Part of a small language model's weights.
Size: 14 layers, width 384, 12 heads of 32, MLP 896 GeGLU, vocabulary 2929.
Architecture: RMSNorm before and after each block, rotary positions, no biases in attention or MLP, tied embeddings, capped logits.
MLP neurons of a small language model. Each row is named by its layer, matrix (gate and up: input weights) and neuron, and shows model dimensions 0-191. Each number is 128 + 32 x the weight over its row's rms, rounded and kept within 0 to 255. Numbers have three digits each. A neuron's up and down rows have the sign that makes its largest values positive.
After each neuron's rows, "fires after" lists the tokens most often just before its 100 highest values on Wikipedia text that the model never trained on.

L6.gate661:164139110145137131077114156103140138083067143089122167143085106154119121189102105147206175170109158100097147147128157158102116155129190069148116176115105162095107103135141125104083132105125110176138137194121120185093118147125106170166114163109118148104119171150177115140183166161155146136140149102131131142145146155171141195173101157134124131155076137137140137115119133106122142095161086161117125096117172129136100113120148100087188072064122151039077073163171140179165153124111129077101135165139184171100074176122164108111154089175198100113175127139126138161090129153105142111
L6.up661:127102117172161143147085195121125052229117111138166091125127094138134112096169123159170118147102141134114223137121099113136079070086135164127162143162111085108109097114112121099155151083062134099127103142132145173108188134138150118099063105137117076108078163143178116096128102132076110123079138133132136165184102096147098142128130102072174090170144097118142146169114140131202143144126110138131163122065120090136110154076100177130139140109125155053120116088141100125109091116129176124105123062174154149116132172139164161136162173185127136113089134129095168111110133179127124127
fires after: " S", " s", "pr", " j", " Br", " N"

L5.gate397:146177152203135149179131167141120199159099105091108121190145121105113100076171210094106077130127101126134177146138148080104137126144157111065162075133222031129166173125100117112144220154096112042119154144146122137140134152117159145111091136130109125152118090160125183137093143128133113064115102151102124121037151113132151147091138127114096107145157113090108188112114136148062181098162133072104099114085123124107117123147132176045145105159115110143098183138073142108109175160119098054134150118111094087139131164075105200099087131143161075143140112146146153147127116140138095156
L5.up397:122124177126116118117127124161099147020131164139119161171134119089115167083164192110087145123116079163131100159162152098058165131147111177157130110154096124090163113130104191129158136146117148141154099145125122132168159141078121093084061095140105071139210138129074075169136130135097116134092130173139153078055111099116118124136149141101149122135120076096142158055207141117158149166118115139115068119131097117136136195120165150122122146127121102121092184148199116083082122165164163139139151208138132113075127114108130133111119120138175114107127154076185137156126129086102073085
fires after: "\n"

L9.gate648:136174166159136125118137149138130082078132219088130124151177148131200059118080142079107118152135136119091096126157133137162162117142128140145132155130152108185170156126142160102166156124184103043125165088143164124095149061108144117097127178131215135084133192115085072124165103146152088137116134085102161114129184167114099165150069138129116071103170132188101200166080127132121146128160174148092134135137105105123142144171147120167146080082118171115045135127133134124083086100151148106114088068143170091138202132149103170120125121099115208141082129119153053160149081071150098055
L9.up648:078166085186069177145135126190126105162081155161135105171143092104195121099133122101083144119109122060189142158113095095158124184121154155129067109123141122113165083138088153100116122140155235089127091151206102120125101132105137144111171150118162144123091084136108114107147145084103121095102130151161128133149096107165121111164124150164148139101108158163123102148178089168094141125124137153112133093143185119148140133149172142156128167152124149124140137112194128167158138133174191107136077125117138106080139134105083133125120087156095159153105150118117086124123052073120115120
fires after: " |", "-", " -", "."

L8.gate602:157135098095164094127151137055140157144139111111129167163104159128160143146135148118112104114146099156085141146149129103121186070132111113146147166185111148156099152060065126126135154144119138126127193134166076118073096144123057145126142130109117149104197147118194160154119183114131126114074124106160138170079203106156141145191116105103143067136081160186079107158153137150128112131147170125103098125161099092144145116171062114099124148135149072098130134184103151075108159085165130163120149117129139130143170123107142126127132124162141119101141110130155141201177108122101199149
L8.up602:163145075150080156168145130164109129113178122107099092095137097113116144118134124161088121146091117126101130129049117070127162098123074090123121097117152104127154114105129161107105122154109188121161096129117138111063134151097107129108123133082177077119080131141177148067141113082042140150131086181092124142119168137128126134095107157119112126081149133112153136088131148121058157146113190059108179126116129042148120173182181166112167141108142087131089097124170174096109132039160177121184158064106077125129109113154115187138109022108127135131135179080137130179202088082153126234
fires after: "\n", ".", ","

L5.gate838:157135080135152114138160155056149180112117128134116145115045113159121142154149166059128078077113157072112121127180172112161175117095158122122090138165128144138107155065106165074183099127181112071040157118152108124128132067130131112112122140114145097135157117106052104136110133107144132135095181138163154122029116107166072147176113127052162163197114126114128099111127097135118135149097188151136126149153089108160158113088136139057121173143096074124123172077120144067080112162147102129125062071139128116119075151131069146078122137136142126197123114103150133113146130161144107077
L5.up838:112141146116058121124151164083062096117141085138162110171110156155124157112161113106145125147102140063103142087146144083165133109156161163173065132165136121114090133045141155129125128125178094097124152105117151151122136111186067077122125153113153141109091147119159149135130085138114162177131161165204176079099089132158093084152107056131128138130143175093161139126147153143112145093074155112105082100118136076142139120097125144132093155072098091161143138126137116111106172186140115106155080109089056043089112072091124165140137070137142070104124108121109141157143122046110170064
fires after: "\n", " ex", " Ex", "ra"

L6.gate214:144123158094130148116136190135145042167140158123124096090106149119122115086133086069101090146054119113119104123143069144092182145115114102171094124172172097054137220073101132122193154151151138194086121097098168128159155090106126094127149126156097146198153070129145152145116119131065146117152180146124136108141132085144153136111061152097118086182166192150148148134167125141121169092081106132169138170139105060127131136163138143096098144095110171166107139144159116112056139095133134131124184127114112124142136140087151120145132126084120168135130125128161115133121148116121157123
L6.up214:140122109125143131174061164168138134056072124157120059157128106174143103055122153107133105112172109112126119190163081128111107164127133119179093132131086189159182131161106227188175125145159111147118085139118084143171162127094177100115165153130122105090151076078143122035127090128143168132080152108166161122151167116097150147087120080110079163160103153102143125103105207139137153096135123110110121114111123192139075143076089196135152119166103116160183104142163099166089133113143173103075166148126088129075145148088160124124149060115143142099164116106132141135102123182117093115
fires after: "\n"

L8.gate349:053100146151198133135162122149098119125086162114050157177110136132137148118131143123068110090134158151139156140159129097085157120094137134170099207122088158155130170166175215085168139131201083149180145140063081168084128113125187150170119094117144159115065138167095135071110131155116077134107140130079197134106189145130118060158102158135084141119150093154164175081104103084097093160105106234128092106203178144150088099134147171178089151167141213142128143137059102103139122121164171128128157082126137086151129125154152163124145128132115148114129151083107116112093134172103075156
L8.up349:155126122107137185128089138065142112086123132110161151112192122147086125114136165124138106091106119172113059142110122130134106101136125129114163164159111084052049057095163086177099165150116106146088140124092147133163128141128123156143127092131111079151148092145099138150179113140135127175142112187125135154079131051154110124117124154110124069084167107136136105112132134098117120136127142088130068114086125151098068112140104102103133136141123119116120143051097104098128227102111071124169134099118148132111103180087116090137130156103151106153120150134114155167149101099048171170
fires after: "|", " |", " the"

L2.gate714:104106034125118068079070164080154100180192144076096154073162167104179070123155131131149149119147104143096124145072097146085131144126133124128121098146160168167067130075138061112126123161128166070081074108089201107091155142116059138110176140147108147102147122067149101110120083151125122150158131143087157149092162138134146092133151135082128192085120087132142178085114174139139132111116152094138083160078203095138169109137075094053130089198104137104140115094101108081118170150146149182110141125137130092127153107110102164105157184086144102192134104118102108153157157146146093150
L2.up714:121101105118127183161082145157128149102104160063077124157135108112117134148172132134115124129138177102124115127150168138145120158107173169106092164069146164059162140133152089159144092143108113172104151085159171174056115115164162146053078149125146133149143138177152073129107152119127104145117157151130128121126107137140170111136137170089152094164092138128132081119175114045069185131193102113103136060162149119132081104142167163143133185111098103098101078129111094163117141161069126118101152109138181122113094116125108096118102120103146136154154140077101134100090121162115146088
fires after: "==", " ==", "===", ")", " ===", " "

L5.gate84:138137150138202113115132138145074084129164097128167085127120158166162078174171148122124100147101138132098156182083119085083103127105120149127117110168132115125173165151135109103092130152131164125134139117149208093038152141094157171169221125109172143123191146086120115188134091088151151097074110143116129113125174069151108161126154076145150167173128081191166133125154100176118106154187156147070141149102134135146134142167162149210132063145060160117132188160123196149135107137205052145126158147134087159164166117066121134100150165112176109154135126119106142137070095130109119107
L5.up84:103104085114114142128150121180158080125124126105166066125111116126188135135082166102083172073121125135142126108079144156138137116162136131108189098187118146087110119086147117139127074125107134064131114165148202186143127134156141119122165137134169189138121137130145136130112114136121099138092140144130080111211177109186116163124142150109128160043075134053205150079108161125126162140158128169108127144107150067113055118159171097056156133124079113152179105112140110137090149125196130076127159147140133085085103174128109164155155144092096168105156161163107185146102113137062119101
fires after: " A", "==", " E", " |", " ==", " a"

L2.gate545:130132107117148123118120152141152143115106114255134135133155152137119112113111140158186132179129154064081106150082094133085085105145087150179127151146098116145088086122144112122155166100130102166097167126104086144090110040175101135075122109070137101109150136094125126144161153081132122150162180150117080116205104131117159150127063107138060134173072126139141093098130117107073162128109143178121121100120098084105143095100147154063111109135129136163150160174112096160169127166111164139102120207128192146202142150156139148152118159132152087152155078116153177095158125127111126135
L2.up545:134148141125139134173052122113180123171138130087138148112083146113151118142112135139168153180120132105132097112177130134175128127154126105108113135142128081133142091140162093108160101180149123142077121089097204111114152145111153171116112123168164109167090170234111147119117125172157080167129143088124148091110118114110108161123138111168085129135131072097150139184065183151161099109135167187101071130149107082114170080128150127180075150096117150128129104094136076125181126093132096160096100074128122139175131130150143144151102121108179136169105108100129149190138101085108110102
fires after: " S", " N", " s", " vol", " Vol", " J"

L8.gate316:144133092128108136197050150146156136116106102080117114172078102158117155150143135098140131124151143133117082125131130128130085123129133192092105168167104119073141088101117145114138139112125141126085131112091159057170171130097132082151170112147145080062122151190139112154175161142159088153124159058169119113129118135157197133127141136140167177135108062118143106110140091112041039115161169132147107138157108133126189124098128197117125087135120144154157075181210139164128151114200093126143120135114146204083111088098137185147117096121110111149182166055175147178061134119154131108
L8.up316:155111137072162151144134176058150106179072190140136128118133175119180131118160094093134138126122114134178143092189094104171115120136175139122143181130157095105126185089103136101101096135085170079161128107070102152211097147148156133124125061069117138124099125046138049135171125122137147104114121106098156090113138067164155159142152122087194151117162155135108125138111142236142115143171132143121150136172089138140127111136160123139131163107110142147119138126117136107148152115163132081113164118104147107025065105130047169124130156144121136146113173053085117148111139141149119099
fires after: "\n", "  ", "-", "ction", "ly", "ro"

L9.gate801:125160101092140144090133125109123133106148135128109126089109079115080160075084142100158134159068184099138128168092088118095112147152175150138164102176119176108112143138170199125167139107104113148112092149105109124139173116077112147130110146098136180117132176150119131122150171103101157141191134104144138165095185245066143076146153094094184184116101137151129111182122152142093203130178173149143119147137140187121132141117152057166120112100159127097120162108091109087160122092135139176138158122108077115090149082125108190161150221120147132165089156121186209081168109160199103096
L9.up801:083135128113168141153117046135122138143130096084096159094140177119110159135080137140112144076132118146172154140173140152135121133107122177156209149127089182118109150141135100138088175128113079101112127123082162095138129077137116145157137162113135118133111140161139138113090139154079172097118165164149054134148098174079145169081126128130140113096146152173146129083182141149109146090125151105215160126081140130161082079156175164161162069160086127159147105108127175125140176114111135112114098106108192178097107103094158126074127155152128104128122056071134125124134119141141156151
fires after: " 5", "ul", ",", " 6", " 7"

L3.gate548:158168140130186125110133120130157114129111076105094151114108166152190124182119096076107176143134119110091131143150106103138178031145051172185145116071113149164129132156105129087143089149109150108097098115082074102189119090107101108108200115121128126146217115167143151108204103159147136128148120096140129201185120109084156107116141158167133106127136123145146110101118121153145085090085159148090073104159072118106117163176144078156143123119145155114137092153086064189129182096162112131078149092071158140120120099091149227132183080100110130109088133130144103081078160130096087096
L3.up548:084101139131158141144102087103151138100112081079143178141149115164178162196110123159107157171153169133123119100155085126150134198087155126139150142130111138069112135160131039135137117184084138111157135146118176136136162097163105154092109094128118099147147095174128108158155095082095189132143142099113146118168176111166125146193141120148152116154139139157112164159100156133133171173143111163175158108123138143129055137100103151129152153126103148144131104136148124070140109117114132162057095150152157172104115062124147158114120205112061135170114151145080095216169150059130148174
fires after: "-", " M", "\n", "+", "."

L9.gate237:146158135134101081142132103190069103118160168136143134195109142095106168092137124119135115109110111067158144138128087153200052045143142116131060168058143137102073124123119057110121061131120144138145206161140114179167085111115140078143134117155161128148098123105085163108240120165122104140138114125187107166106096152105111185106111154102160153140160140100181125121105171053116182108179061139108127123135128175146160115109128112166095105157137152143135140097122145109167102112169175192149110159103134126064174117179140120098076140133143148139129124137110128115146098179125121149
L9.up237:158141083052197143155150119142095166086126093142093149119103110154106139189102115136147128144126094149135158108096100202147056121141135073164162126091122122173142099120164096151083166096073152125109196128110163153113139113148085182152111106140157101142184132115140133066104114168153133045104098132088202090118082126127133165169151089172208128183110148095074106146113107106144162171135118092098152186146111080132168114144153146174141132112130118128074119135130111112169051187156132169131117137113130143127099157130129131149156161107112113129147148146135141143167142139132087076
fires after: " |", ",", " ", " 1,"

L2.gate592:099081154097170169136137155094089113070109134122097124138160111183110099170126129128090153130174084080146134100158141157111154097117110105136200118166125121123117185154191147100131146137077123118157148175171074157077094136157106185045125149111141157087080116118137120064153180138137174136173120191157178147103155073108138111119077157203085098162083144080142148189058210088109132122154091109183138096096147108169067072126096107102065142147119134095131096066123092127114106156102144130091174116102080116180184153168107130132112123163182144141116137163132145131127103137091134065
L2.up592:199118107094117101093138145167169140072162137154122177095144112071164103159153154092099140086114121190209032123152055185150140069112064147110146106132133118150133184084131130185141153123131129083095153143110103134102121087170107152116111104174152144089149130088079082091110168087157090130101155167131143133123137108157155062129111099065143135130187066111091140132132152123165143126161110116145099124122098116176125098092146107127106174128142151127124097077166190155111119137121111110131163082138100116143124123092123111140114076172159100052134075160111117197054164134080110137
fires after: " |", " Los", "-", " w", "|", " l"

L5.gate554:127143129144082147169118123089188107105131132100171037158156113109089111127078146101093142130122182050196112117122165058095124107092138130066131116125152088060170136118162150183103105139106129118170132142125171126168086129151092141160150144093127125108087094122145160120092124118103167104087166089115158123137119144109192142155157181198108121137082093078145125120055119058104108134160094124149134155109093152180174170132086153145106123086120170156087130113177168158150124115192109155118103148132145165134149153135135131148120137087134103136190158179172160094138093111100136176
L5.up554:116129155126134117056121095092121067151142152183160034100120153138134136110175096126116137126155135151139128143097134094097098129135132067105097139134093114149239116078136129110122130073046135164107171111103171133128075166108109113111176186119086173119137140138127146175188161091112139153143159189128110114120150105125133167146190117118143113142127098112125081187110164090125149085116117086162155080139111129079163129127105127148117094160154119132168121103120100170145016110113149095109161108142173136134160115107139076137163151130081048149126139097109074096111106110161094123
fires after: "/", "p", "ebsite", "s:", "\n", " Bar"

L3.gate105:143150122167106186137128115178178116127097144184142183097132070191150107137108110186171082160115171068125077133127107127110137108130110188110129121150180110107110083164124094117154137127104109093131118101101147132130084157116115128134163097080081099128179098084113113111113100111126142134083108132202132141140152119121095185147145108126139168130094102170162104083140094065142120090098055125100140104144157151155149127105098178156117077139144135102143111098123153091143129128158101122124130130106181138115148117095145156144136105165069145113086129130071140098128177152117123162
L3.up105:118186088144136135161116141101123139161165124151039100124139164064068152078044089154143136152164147162147117205115084103113178147107125162157135105121207139087140100078125138159116133147132185138162109108129151178092171094099137154167119171164122202112141155057075189144103135137160107168144118100078114108122150140070088112070123081101157108163138144148096168078153124117138151158119085090137128131112189113152069161116083150147195101112094088189109109108186113132127088113138106144212113088144158154140103107137096141089125133167044127119116118093145123143133099176078130189
fires after: ".", "-", "s:", "_", "x", "e"

L2.gate31:138183130173129149099118122106085130098177190132122106196160137161122195124155123188117100091121195100163148163169127113105139097177162160152150157141131077070161155143129139112103116103109114138155122096162082102141124169090133195095159156138124167149173154104160136073123122116144126112108130094169126102121078168133128136048127107092114137124141122128189098156062071185123108105151083183141121107078140104169101076125137153094082102152091163137109126113129150136178085125071115119120136166169152181094079121118181109173152123093113166128124041134102147147086196128175152114
L2.up31:132130114106128179134182109100125131104128096105114155165114123201133097157154087140087141147177173067151152147104142137093140085108178107136109096116125091121133056143178154149108155172164122182165141114107214098085108120101090153088112093109119152148112166152140167122148050070161108051092171198112112081132115114088113148066057186162081092118170109137148183141165104094160089146172175136149116092123137059092153116125157150156109125127126155142107104080115211097121135155108116133110117153131168125123088124121105093120092120084181066178137094108082134134102093056087130136
fires after: " R", " s", "ch", " S", "ar"

L2.gate815:099113091169115159078129136107121136144127108152129165144080160125124103121138127105086105115130152178147154147074111096138104097111094131164110090124087112141102156099156149136117109179129079105130074109083138127134096070070147105089116128140203101147097136077179134123125143119143116181108224091092108195149177109196087114145072109151105107089154071177174161176162129139123103091158096114189131141165150124161144097120112090102133081103158090120110119127113072146189112081133127092142126090121104141151039138134131137074149129094108121119130118149139162111113120122150106120
L2.up815:132099145117129217133073094111078078158155160110139111120116137202098138168096106066130104159137172104172083134092112068073100074152165142125157137150152086134094128093099061162140153066204140130113105147136107150111157092091130125124171138140138095115152161143097176169126169177081087148176161128189166102164153142149132169113120171159142156082162111153117094160119148209138065138128097147162140129115113151136144135167111087133110115135143142105059164095085064083109037088144097131136195103150140158129160191177160180170091101118167115156194094092124155129186133140125131148
fires after: " s", " c", " P", " S", " C", " ad"

L2.gate74:118094160066155165121067150156119151110110084140101096083115065130068166129156170142141144138067115190152146108131137157145185146092125172106037092099109085102062168166163109145123136166087083110145100068108097150141119111161123155156102119160153161123079157082125094150064162155083110143120159142158165139099124165154133108103091122112181127161135098154136153121103170189099102123083030160081190159078105179146137158165090158114127155172164107153076161199153160148125169186247111128132145086187104178076104118118047112150079142132159099096107100125158099147120155139128110130
L2.up74:145107108091132136118208126051125129177170157153099099094122117096123103153185142124146161105068098128113130116171105119116089159100188114092119135118137074114132160121128076193186152147097135110121145156086148183189146063175149103164150102171126167152110097134154130151132101108061103111161191152156086160117108118163144100090127142113126150066100124142034190054129093096124179112129140100145189146090169107159103148128133101133141089099158135092183175082153152169116118173111124130131186134072061153094041157115148181065092135122158107138106086141126082133121145167116150107
fires after: " prov", " pro", " pri", " p", " ag", " sc"

L5.gate110:171127152104107115089110117151126183131106184092126144088087072156157099156108168129182138165116086090157170140151130093170111109104155093126077081186192117134124122136134126155095090045103201133071157155129077101131162163151098099160124085094084141106104122164120112242195106133135145177171155120126137117128126146103144053135137146130128195135136106120129129090154142149144131156170102160124142070128100091164146073136116074105082133179156124133133137115161070139077127106196104163104129159182115110110096106144097100113107104142097098136150078139140143114129145125117088153
L5.up110:184087123112077116098125097075183105103064106162091143162113106151146101094147184145175126093159109123144067133115131137163158166052110167140123201138106123159130098188096120145096080148128083115151134133097129121085106172152069120193080121149163134119131130148143159108149134139152145122108082057125170122151113171096135104147151095098062156101153137160188052106152116195131102146085108138135110123108073095137153129109147106188102144115113100139117134122133126100069092158190112098149174137138161135130145113165186092030123144144179159206152074143194095112161140116066129083
fires after: " N", " I", "N", " Con", " n"

L6.gate653:100129118121145142118151129157170097174133079143110142140131120117190125076129153131131049138135154084164143127079124146179134095117166119152131151146095110156111123107107078083163146087166029151136175100093143131139143132134099096203166166063128141121181119093121119164152119096132169127160138155175137114108087206134165166108175174112123164081179130138144117133138128158109087078124185191143138143119112086185099194106079178178137137073066122101100100123139158106152090166120093086161095186152158140095196146107117159110078105145109129125111098173163107140082138110141155110
L6.up653:101071122124077188150132133142102127167127122166062064113146174134125133146086162129152105075168162125166137137046121111110109201134071111152137093104086147091180093130171208140135123104133125092136088123176085083126123124126189126076140091116147148158128144102131114155107126160091078072139112142138048169141164161116094114095152119196124146091097109168148183101154153137097111071129159144174159077174174121166148125105075095091113080148129096160146156145169124090099130124151145134104139114101107205079106160144144105156152150153167107155093203119210125087142115155152105174
fires after: " m", " M", "O", "ath", " h", " the"

L3.gate551:131139111115132125170164114150177171129170165055125131067059149099104127117109118129116127103139087116130177124094079041202165166130133153140135150126075106150185122092129184098164092074063137114221114125126130107133071064118036098072067154138125179153097115224171184188089091137138141079105086160099087196129139131103123146128125072126126107145111151134135150159162094164145131152173124059076127146121132116114131138126109123060116109137113151109123081126153131149133078190127147139136125102164087094173123118166083096123089075112136112110136132113105175149144140134156207166
L3.up551:125123160153167130179132102165101143176139091119099114151164140170145131131131155064127110113214157091090097063088130192106100164136094148131107124165101086081152155170128148145140113110159111086128138179077082143098097116080092045116155039140142187131149094162147115152050158163118123166130162141090161132091108096086113091075131157180133091051144169104203137140154164144123157145132104119147167163134107080139146092205138152104131179141146133109181140147155109101116101113087159134135128162093105121163119199174122112146117089142162153144068156109130079158160086188133104197
fires after: "\n"

L3.gate211:154162082118178161119118167159144133138076099163137166146146137124114154148157151092114129094065099137150166083128107158020126162138135126110170126151171071128116129187072110128092165140166161131107134166091109107135101121132176163131121112148088228104090119136109083193149132175116146156107115081084085123087161140107175085156065069150088127155177115068130120177092121132118088112135121132124136110092116188128103128121105143137133162190168122107124121099155169066097111170185161108165147115142135142140159180139056127103143119124137127173074098147150073104147131123148082141
L3.up211:094137139136123129157169134131143099164131183132142090113122115111098081143170125148103155101108079129132093131112128056156109146103129154083144167107114114085143118174097088147124210145127190135099141125133095114169109131140056094135169149127126086143101170121141140187149108142140078138153199097154109201131093143121090179137073110153026139134133079160096221155088115118095176160140140085098086100100108109108103079089133132133129074155112105071164162129171121100188156186118169126124098064134059114110147111178182141066118137081208190146134134127129138157140157166118157144
fires after: "==", " ==", " May"

L2.gate46:124098089082156096116101173168082141148115134159165187129116141085199147114128120103122177163118149109089143175089155127078104174142144119224181119202097070126099080143111146103099091112123104143110123104130145218121109119190128139118140112175097107133070185096102208121157133119184176122136155113137114136139093144093121045151124177092098134122175146152157139118152137107133164187125084150140135171137101105140133127144081140124126111182133118072114082092096135172118122082109106068121134158094145132148121112159146158129202172139144062127192105139110127148119145090061183058
L2.up46:115077121201144110163107093118095164173079115132138155109094102176124139115062081139125160216153115131151172174154119170112151109110162057107115090099145143125097174120146132145079157158138128139138122133120177091137169125099075157146147087115121115092059135130163127136120136090191144091101146129115124100108138092143121206133150093123087157121103143122133124162155095038090167131154128137164135176073151140129157156128188084120092143135136101133096126129101097189081121151154168117060070153077149160140186146078151088129185149130121104121127101109067157091139164101115188124
fires after: " N", " n", " S", " s", " pr"

L6.gate310:187157145079181151114129180129137100132134139145092095141125111097133104131125113065154124126147111157098081177160078105125135105079144125128141129117117204127161114128186085087148138117133118124138157165101162116129136121128103161138160125112125101089106133116070092156198073135114138116099119104141108157126156172117073141091141048088135136228119117097182098135143102075140124090132124146182090106179160166143129147116106114115097115139137139102075185140135110156168184133068135139205092121163093154086166095105178166113065125091149150167112174136150113065164126138138133120
L6.up310:167110144144142163047108121103076175173155098111082168122143133162108136159120109150136166136136123108146138095076111073126072069148161122142171147137095190109096137102132162153099122131115143124137186136148155113155110178179177128083091142172146096074156132129084157140120174097143147140098112082177137139121153090092136138143173062108106119093228127134140085113122098092191173122136074136162086157080164133155147114076166120162116144107116095065153149115094081105160157049098106155139168137088166171118101114105102114143135095094131137157137233068126104115183112078104120138
fires after: " in", " In", "|", " (born", " −", ","

L2.gate48:104144110122091122102164157132134160155086165078180109124174137146122089122101134205128166158112096104135141200148164147081110102129185082147145143157073166052140097076102176156093099087118120127169105168129142115117107116112175110097165167086101079181148135139152050121127073159158146118137151078169157125090089137095202055122156191109138161145164131088078128199138093116131154111121125163130202054154131076150150188124100127156144137160148160135172051103124108117161160098129075130088128116060125141127124151142145122073081141160132089153120143162140140042073151169140095103
L2.up48:172059105093097134174159147152146107120123191150104167179127107151222127132109150138128091114115076125133100119172131145155119121088082123094132139167181140191165108129125129174129126145064133080088046110121090174089137186120113112097139103108140142118126135105113200119086134179140160128107081122136118108146174156164142151123156164175111119102100144147091143079150118166144157082110114137163113123111101137107143133152179139085085138143128124095218134046163023132100164138119147122165118162110141136098064107159134139112160148138048157160163126142102149127104117157110082145
fires after: " H", " N", " w", "N", " V", " n"

L2.gate744:115116112070076193105125126135160168077158164141166108150084121105135117109168119111143144162107122102156116076144132088104102083180129160134146114190095128091100147120167091122110156166125096139129166116108095118135053153129107113100111165158157137083144114171052103107162131188076101171119148066151128144182111081128100177145121084146118148121093139098131156099102117149108088092099086157184125084086107181143166117156135089077076114126110135125126122120137175108142130147143117087090105119102115157116104123156138135112156144112099123160189094098142163140163206111108121072
L2.up744:101125156130163131133155103121104055113140083180137094075117112160200192146193132118121139099077150097144096131105096179151109119085145159155153098082163139135143134134116120098157153095126131116133135103111099085153159135136117152158133160126101160151145153170075114146127133156105118122119161166137209133145102060160170080102194172061135130123170140168143147103148078155088116081093163164121104145135110109020151087126157173153109118187113131182073118111099106058127124170129156071124115083120167067123118115182161132071162127079143132120123102162102122088110147092159133121
fires after: "\n", "."

L11.gate386:142112149142076066109190083128190144134062173105150190115101132127171120162128077132101113179127123114131169099160137132145067083114122077077131199089160094134080079213103114121198139148117069080197121158142147165154089120170145141069100125115123132126133111154123065163122167087151185107143107097143100120128158156113156166140149164144169103183097141134151216065107132103144137186152089126135104162127098121115140108105117152154134135124107170137144106135130084132094141153118102107159134152150152135098078151086169112152144147129184127142111133114141145148146171139132099104
L11.up386:227088102099088132158133149142121159081134134129084162081137081156085097179136087155078148173147198155086135131093119087112110119157125124159122101043147123093129141120183083196184078135143168113095130134075125157099134080155137137112108186151132153144159077117126148092109098142142115075108119131115169131128155110120116137128154159168127112126170182076106135103106164152172113157094138187125083148098118087123092150160139152123094110129122113105174113102076124129148160086134106106110178148132175068136106097103137144105139079130164144106145093138156168139139140141093174134
fires after: " 5", " |", " 7", " G", ",", " 6"

L2.gate769:072105085153134105082144140148108114074121166132055096120158152126112098129050108119130157136127174133089115138147135158109160109129179181101135037170160136096136089152171125119119167110117122155124155182106166064106118201108144099102191129202127137068106107102086030117165146135176112091175113151103141102143128137163140146103159098165179177114124107115177135116164103162130175163090112121157130133165132080154103175087105127077125091094124087103050054072112119150143093112076151092112156135157152118105160139100113156117100102155156165132110117186171105157182107076112114139
L2.up769:037094096110127118160147155124085073155090116146168152147135128100151171167071164127109161160124151114133135125152099122100059215054139133095155064218146144167110153118170055113112098099157161131101070119140149118152142127148114150109111191170146082117105110123141141112119113094103125172101159140132080037103130175168132072122065152119141150116181116125173128115136155134113219093211086095185119161136127100110128104111173135134130155176124171123105087112123127120115164153178150137093138113110134143152107120092176116106148076119113170140112162125147150138149176167111172093
fires after: " ==", " ===", "==", " |", ":"

L3.gate309:182147126113134096139105139170086094066124141152169124108103183058138126078148139121034133143142138148118122100111130167138147135118201180117156121135149150140099108095135129127117113105094130140054137115116088141129173098128091159149165129104087153118168113120184117182165159132103131201129091086172110171118092082106077077152087124116126170125148121161104125080073091033089126144111104125149065104148196143151145129176105198107108087097075163070132145114120151150147140094137157117076109096093198153115156107161131138137138175116101105129148119179154090106131060138130119160
L3.up309:117115112127085151157105116112101097110129122151130188105123192106101177146140152097113094121168112114179106145148078096120125138109161136168109068119178118125113141171140150107182117082137146173177064101127152142109129189112201169192127144160131168144136140121082130126094124096121187186095134131111156083135165127164161168133139146128117197108130096133126138132137102136123126165118126099085146123103140120102111096101151094255121053119072142117174094134132163129158094111121131141104086096146152104111153163140157132102175115185105079107069115161110100116177159062072159153
fires after: "\n", "."

L2.gate751:130185095084121168096160122119119148074113104099117141095064103071165135080132149197146154140056131103124116153172185118137107108184173138135119114220110175124136132095168117117121093120181098098153054178122106146088106113130108159100239072180127114148146128133124099089126112135098131090167103159165151108090158133160157123168089103074165112135119120177138083151134140117116135101065165166146089087172100171119173130139114105118154121090188159179163133061071163185153117134131182107105180139155143093135136153104140086109094098138136100111082127129132135148166152114146145116
L2.up751:142152081103095089114100103095065113116166135110182136090128114083125124178141092139138112152149143177136143105120123079212119112142113147152084123193120132114097171109137115125140124115102099113185136123095125095117116071155094163103201128113098131094189163101131185180118126121191091091141122111156092138143140138144140177121099177104122137104145119187141040079146136146083168123104116129146106115121052104132135120196122132067136119109142194056178205021156148180131172140119099101146093154108078159105174111118157128155120101157121135085091099099146097147081185130163080116
fires after: ".9", ".7", ".2", ".3", ".5", ".6"